config = dict(
    num_hidden_layers=25,
    hidden_size=256,
    num_attention_heads=4,
    num_key_value_heads=4,
    head_dim=64,
    intermediate_size=1024,
    vocab_size=772,
    hidden_act='relu',
    norm='layernorm',
    norm_place='pre',
    norm_eps=1e-06,
    positions='learned',
    qk_norm=False,
    attn_scale=0.125,
    bias='all',
    tie_word_embeddings=False,
    parallel_block=True,
    init='trunc',
    init_std_qkv=0.0312,
    init_std_o=0.00441,
    init_std_up=0.0312,
    init_std_down=0.00441,
    optimizer='cautious_adamw',
    learning_rate=0.0011,
    beta1=0.9,
    beta2=0.99,
    weight_decay=0.27,
    lr_head=0.00471,
    max_grad_norm=0.5,
    warmup_steps=241,
    schedule='wsd',
    decay_fraction=0.766,
    decay_shape='linear',
    final_lr_fraction=0.02,
    batch_tokens=131072,
    max_seq_len=512,
    doc_mask=False,
    z_loss=1e-05,
    train_tokens=843500000,
    max_steps=6436,
    dataset='wikipedia_en',
)
MLP neurons of a small language model. Each row is named by its layer, matrix (up: input weights) and neuron, and shows model dimensions 64-159. Each number is 128 + 32 x the weight over its row's rms, rounded and kept within 0 to 255.
After each neuron's rows, "fires in" lists the words (lower case) most often at its 100 highest values on Wikipedia text that the model never trained on; "fires on" lists the tokens most often at its 100 highest values on Wikipedia text that the model never trained on.

L19.up643 [189 123 110 168 126 102 156 121 169 151 116 173 176 124 143  66 154 131 117 139 156  49 168  81 122 139 120 152 163  66 158 143 152 102  99 143 128 152 174 106 150 174 172 136 115 154  75  92  89  97 143 127 204 134 122 166 144  64  69 103 141 108 141  49  89 165 137 121 114  86 167 124 127  88 124 165 139  96  76 107 190 118 122 126 142 116 143 105 137 124 137 142 120 148 187 131]
fires in: "was", "is"
fires on: " was", " is", "n", "s"

L21.up11 [170  83  92 145 140 170 117  55 139  83 103 168 164 101 144 141  92 112 143  96 198 140 165 106  75 150 162 107 161 120 109 184 126  98  52 123 134 181 165 145 158  95 128  76 149 108 152 184  62 109 124 124 167  82 132 134 104 107 183 130  81 100 165 101 139 140  97 126  98 120 144 148 144 130 104 112 116 107  91 106 124 129 103 139 143 128 134 151 210 110 138 130 105 170 127 116]
fires in: "of", "then", "years", "secretary", "for"
fires on: " of", "n", "an", " A", " S", "s"

L8.up628 [111 120 162 182 183 158 167 119 124 103 174 120 160 119 114 122 118 104 145 105 102 174 136 135 121  87 117 110 149 110 159 150  95 154 125 149 133 174 163 167 129 136 125 189 112 126 163  51 148 149  82  97 222 120 128 165 104 100 117  92  98 114 113  87 167 122 137  81 115 151 114 117 159 181 126 150 138 104 101 182 110 126 195 224 112 108 150 107 149  78 107 121 105 102 148 134]
fires in: "city", "cm", "commercial"
fires on: "ity", "om", "m", "le", "he", "orn"

L11.up1007 [161 154  96 150 164 140 114  91 138 166 120 152  83 125 132  82 159 125 100 147 162 148  62  91 132  82 223 177 150 138 167  96 117 144  92 112  96 118 112 144 128 180 130 197 119  99  65 136  89 153 137 130 153 110 137 135 131 106 121  79 161 133 127  70  55 159 124  95 123 100 107 118 154 115 113 116  91 175 161 140 135  94 140 152 149 125 117 125 110 102 147 158 138  87 152  90]
fires in: "his", "a", "he", "after", "average", "g"
fires on: "is", " A", "g", " he", "a", "in"

L8.up1014 [134 161 115 131 126 142  98 118 167 157 159 132 171 131 108 146 105 137 142 109 157 122  97 108 162 155 106 117  88 100 177 161 114 183 134 190 159 129  45 167 169  95 121 132 163 135 111  98 172 123 112 118 111 129  96 160 101 135  95  77 141 100 120 115 157  91  64 107  57 168 171 153 138 150 107 117 143 124  79 162 118  68 163 148 149  83 171 182 113 138  49 180 150 125 111 118]
fires in: "its", "later", "late", "long", "to"
fires on: " its", "ater", "ong", "ate", " to", " or"

L11.up669 [125 105  88  99 194 117  83 170 205 150 119 123 132  96  76 132  98  85 116 165 119 163 150  83 179 120 135 152 175 138 113 112 127  95 137 115 133 130  68 106 136 127 125 150 141 144 151 106 116 133 159  99 106 136 125 174 151 128  71 122 142 206 119  79 142 128 141 125 139 155 130 149  78 117 141 161  79 110 170 110 166  27  89 106 137 159 159 164 175 165 112 149  80 138  83 134]
fires in: "including", "included", "only", "military", "formed"
fires on: "ing", "ed", "il", "ly"

L12.up16 [173 120 159 145  71  90 103 112 174 144 150  76  50 109 104  98 119 140 107 136 141 102 159 121 145 105 127 125 155 102  93 176 137 133 152 151 135 144 121 101 159 136 115 121 158 139 134 124 147 191 137  98 111 139 103 182 117 129  91 173 168 130  96  95 144 126 162 128 159 148 140 132 129 149 130  55 129  90 130  91  92 141 162  97 148 131 148 149 167 142 129 121 115  88  95 141]
fires in: "became", "same", "european", "educational", "delaware", "because"
fires on: "ame", "us", "pe"

L8.up859 [129 160 110 131 122 103 121 166 174 199 169 137  89  99 146 109 150 129  77 128 138 178 124 130 144  71 145  94  75 120 158  93  90  79 134 144 125 112 161 177 133  67 139  91 175 126 111 148 136 114 164  84  67 111 112 160 157 131 182 197 166 109 109 125 156 106 103 116 166 141 104 203  95  87 157 153 203 141  85 141  92 165 107 136 147 153  80 168  93 130 125 150 184 113  89 112]
fires in: "july", "february", "john"
fires on: "ly", "ary", "19", "hn", "st", "h"

L8.up746 [148 134 155 142  99 150 152 114 142 116 140 124 163  73 149 148 112 136 134 192 141  83  87 112 106 146 151  99 119 107 176 170 113 124 126 169 103 150  93 147 190 188 121 112 155 118 194 123 173 141 139 137 195 163  88 126  95  60 113 130 151 157 117 103 163  81 109 112 102 180 179 103 131 132 107  67 140 104  65 157  88  92 203 150 163 165 152 141 125 129 118 136 153 136 182 107]
fires in: "late", "long", "later", "little", "longlands"
fires on: "ong", "ate", "it", "ater", "r"

L8.up695 [171 137 111  61 145 179  87  32  88 178 175 126 149 163 175 130  76 132  95 153 115 179 133  76 127 122 137  96 124 119 114 141 139 133 105 170 136 143  86 168 165  92 152 135 177 128 126 115 134 134 100 111  97 128 131 167  95 114  69  36 103 144 124  47 130 173 146 104 120 176 108 123 171 196  86 126 109 100 122 133 162 131 111 115 138 102 164 169  98 125  80 139 116 163 114 135]
fires in: "and", "national"
fires on: " and", "ational"

L8.up165 [144 101 178  72  92  97  84 118 118 127 130 102  64 111  97  98 150 129 141 154 105 137 145 144  91 118 106 117 149  88 149 135  97 204 126 154 124 115 155 143 133 110 131 119 152 100 100 160 163 144 100 141 114 136 147 201 123 108 129 157 133 130 100 123 163 206  77 135  41 145  66 154 169 177  91 114 123 166 153 115  99 100  98 160 135  95 152 137 130 121  74 100 152  83 147 112]
fires in: "president", "present", "population", "presidential", "popular"
fires on: "ent", "id", "ul", "ide", "ation", "i"

L21.up53 [137  90  94 204 158 160 141 164 186 171 127 127  52 120 175  91 110 123 180  83 138 148 137 154 119 179 153 101 113 101 109 197 148 102 127 176 136 146 124 104 170 135 129 141 154 102 128 143 200 103 157 130 155  80  99 125 102  77  82 171 190 124  97  99 141  98  92  90 163  97 166 138 168 121 135 157 106 102 128 127 192 120  81 149 127 121  83 104  93 149  99 199 122 123  73 116]
fires in: "to"
fires on: " to", "or", "ass"

L18.up49 [131 127 103 103 132 184 101  95 164 159 122 107 174 134 113 131  97 110 164 110  88 222 131 100 134 177 115  31 180  95 102 145 107 123 156 131 112 134 134 173 150 168 116 144 142 143 189 178 172 111 109  82 156  75 144 148 106 106  81 158 192  99 138  92 169  92  54 114 111 113 130 135 109 147 103 129 103 116 120  92 117  94  83 174 134 109 151 167  95 167  96 166  85 151 185 141]
fires in: "to", "of", "a", "and"
fires on: " to", " of", " a", " and", "th"

L11.up225 [101 109  96 154  79 110 135 104 181 131 140 120 136  69  91  69 109 125 159 158 134 203  89 102 100 144 128 158 114 148 161 124 131  94 110 129  69 121  75 141 152 150  99 166 114  90 170 111  86 128 149 152 104 109 108  94 122 127 130 125 148 213  97 115 122 114 154  90 125 113 151 132 107  99 122 123  70 139 106 138 185 103 161 231 163 164 131 143 148 167  94  94 165  92 108 130]
fires in: "use", "see", "seasons", "e", "received", "either"
fires on: "e", "as", "g", "iv", "o", "it"

L8.up381 [148  96  89 103 128 147 143 128 135 176 158  98 190 113 128  93 116 140  88 140 158 125 139 101 138 152 123 122  98  89 150 111 116 160 129 194 158 123 126 128 173 131 140  90 194 109 187 105 122 134 120 105 104 116  83 120 107 133 120  56 157 179  80 115 156 122 117 106 157 170 172 152 126 118 136 120 150 157 128 179  79 116 152 195 135 105 140 188 134 174  68 152 125 116  89  85]
fires in: "an", "a", "and", "not", "become", "became"
fires on: " an", " a", " and", " not", "ome", "ame"

L8.up335 [118  97 181 118 100 126  43  64 122 139 157 106  95 117 133 133 179 130 152  92 125 160 133 139 129 138  84 185 154 101 159 128 109 139 114  59 168 113 109 142 140 113 132 135 130 102 158  80  98 168 126 119  86 101  93 139 119  97 165 134 118 131 117  99 170 150 138 108  67 130 157  85  99 159 129 115 118 191 131  94 115  73 145 125 142  69 104 178 137  81 129  82 120 133 145 105]
fires in: "president", "population", "popular", "people", "poet"
fires on: "id", "op", "o", "al", "y"

L18.up845 [137 169  85  99  98 128 156 114 161 152 158 119  71 122  85 108 132 103 119 150 128 128  87  74 139 142  99 136 184 128 129 168 111 158 114 139 101 101 117 155 111 112 145 134 133 193 147 114 181 141 139  29 100  93  83 157  87 156 129 145  92 129 143 136 116  97  93 120 103 124  75 119  90 182 182 144 130 116 135  95 144 104 171 143 166 152 143 108 200 107 146 101 123 136 140 173]
fires in: "other", "their", "his", "a", "new", "its"
fires on: " other", " their", " a", " his", "ew", " its"

L8.up971 [153 149 135  97 129 159 115  78 185 142 143 110 162 137  91 134 121 135 169 138 140 118 129  87 124 126  89 127 197  70 132 137 118 107  93 189 142 178  40 133 164 101 125 128 168 117 150 117 148 127 154  90 170 142  67 125 124 126  70 133 141 145  86  89 108 134 133 129 176 143 166 144 151 147 182  79 113 163 139 153 122 151 157 158 152 111 104 165 157 161  75 138 129  87  70 118]
fires in: "became", "including", "being", "become"
fires on: "ing", "ame", "ome", "om"

L18.up68 [168 111  66 113 139 199 138 135 153 128  99 180  47 100 183  62  90 161 170 144 143 142 157 105 157 139 197 159  95 136 119 139 155 146 140  76  98 130 152 130 104 124 124 111 130 120 104 130 135 125 177  87 167 124 122 121  55 119 158 149 124 112 129 126 154 129 117  96 100  80 139 145 107 200 145 101  60 114 106 144 164 110 132 185 203 122 162 126 137 159 129 108 139  77  84 129]
fires in: "of", "to", "under", "december"
fires on: " of", "er", " to", "ec", " a", " A"

L12.up657 [201 100  73 175 104 132 126  82 114 166 128 119 104 145 125 110 151  88 180 139 120 129 150 124 186 150 151 161 176  72  90 197 147 112 112  99 109 118 136 131 138 109 121 108 132  77 146 104  66 139 137 163 121 141 134 131 118 144 101 158 156 136 119  84 144 132 105  96 142 173  95 121 190 113  66 165  94 101 154 137 118 142 134 131 166 119 157  90 116 138 111 124  90 111 124  93]
fires in: "october", "on", "march", "years"
fires on: "ct", "n", "ch", "r", "s", "ff"

L11.up22 [127 105 102 125 115 135 100 112 203 112 130 138 118  82 122 108 194 110 118 146 141  95 126 110 110 161  96 173 114 170 151 148  99 113  79 219 179 130  92 120 148 130 154 123 127 107 113  93 105 157  87 114 145 139  51 200  81 118 123 198 117 104  78  87 147 141 163  84 157 180 114 142 151 162 161 133 161 135 139 156 149 145 140 140 111 115 150 135 145 125 118 158  59 161  81  96]
fires in: "became", "where", "because", "become", "becomes", "refused"
fires on: "ame", "re", "us", "ome", "e", "ing"

L21.up122 [181 173 131 113 133 128 141 170 135 205 113 101 200 148  83 144  88 115 169 145 104 119 155  72 142 203 100 113 132 107 113 135 210 219  82 152  63 187 133 181 143 146 184 116 179  72  94 112 145 101 145 145 110 130 143 151 180 121 110 129 223 107 161  95 148 119  91 106 102 102 101  63 115 108 119 170  93 136  42 140 138 103 134 157 102 105 121  90 134 157 117 121 108 125 104 120]
fires in: "to", "most"
fires on: " to", "ost", "C"

L8.up338 [186 101 118 104 122 179 154 156 102 153 129 101  93 134 163  88  74 113 139 160 154 154 113 119 156  72 203 106 162 128 111 130 180 154 100  87  63 116 182 176 127 117 152  75 143 142 128 118 143 118 153 127 188 105  75 127 144  78 105 153 108 171 137 144  92 111 139 119 144  70  83 108 124 117 117 166 111 177 145 130 140  95  95 156 145 194 103  69 134  92 143  80 124 141  92 134]
fires in: "division", "not", "telugu", "department", "district", "delaware"
fires on: "is", "el", " not", "ment", "ts", "ist"

L11.up388 [125 142 106 113 119 168  95 112 105 130 183 131  96 134  80 150 118 150 119 109 121 163 105 120 119  73  65  91 115 147 117 151 118 121 119 126  50 171  45 153 149 136 139  77 126 113 162 125  99 160  52 114  94 115 127 190  99 125  95 125 178 199 112 108 140 150  89 146 171 150 154  77 152 158 116 156  70 143 110 169 114 119 104 115 133 132 132 122 134 175 120  85  81 134 101 121]
fires in: "no", "new", "and", "national", "limited", "originally"
fires on: "o", "ew", " and", "ational", "ive"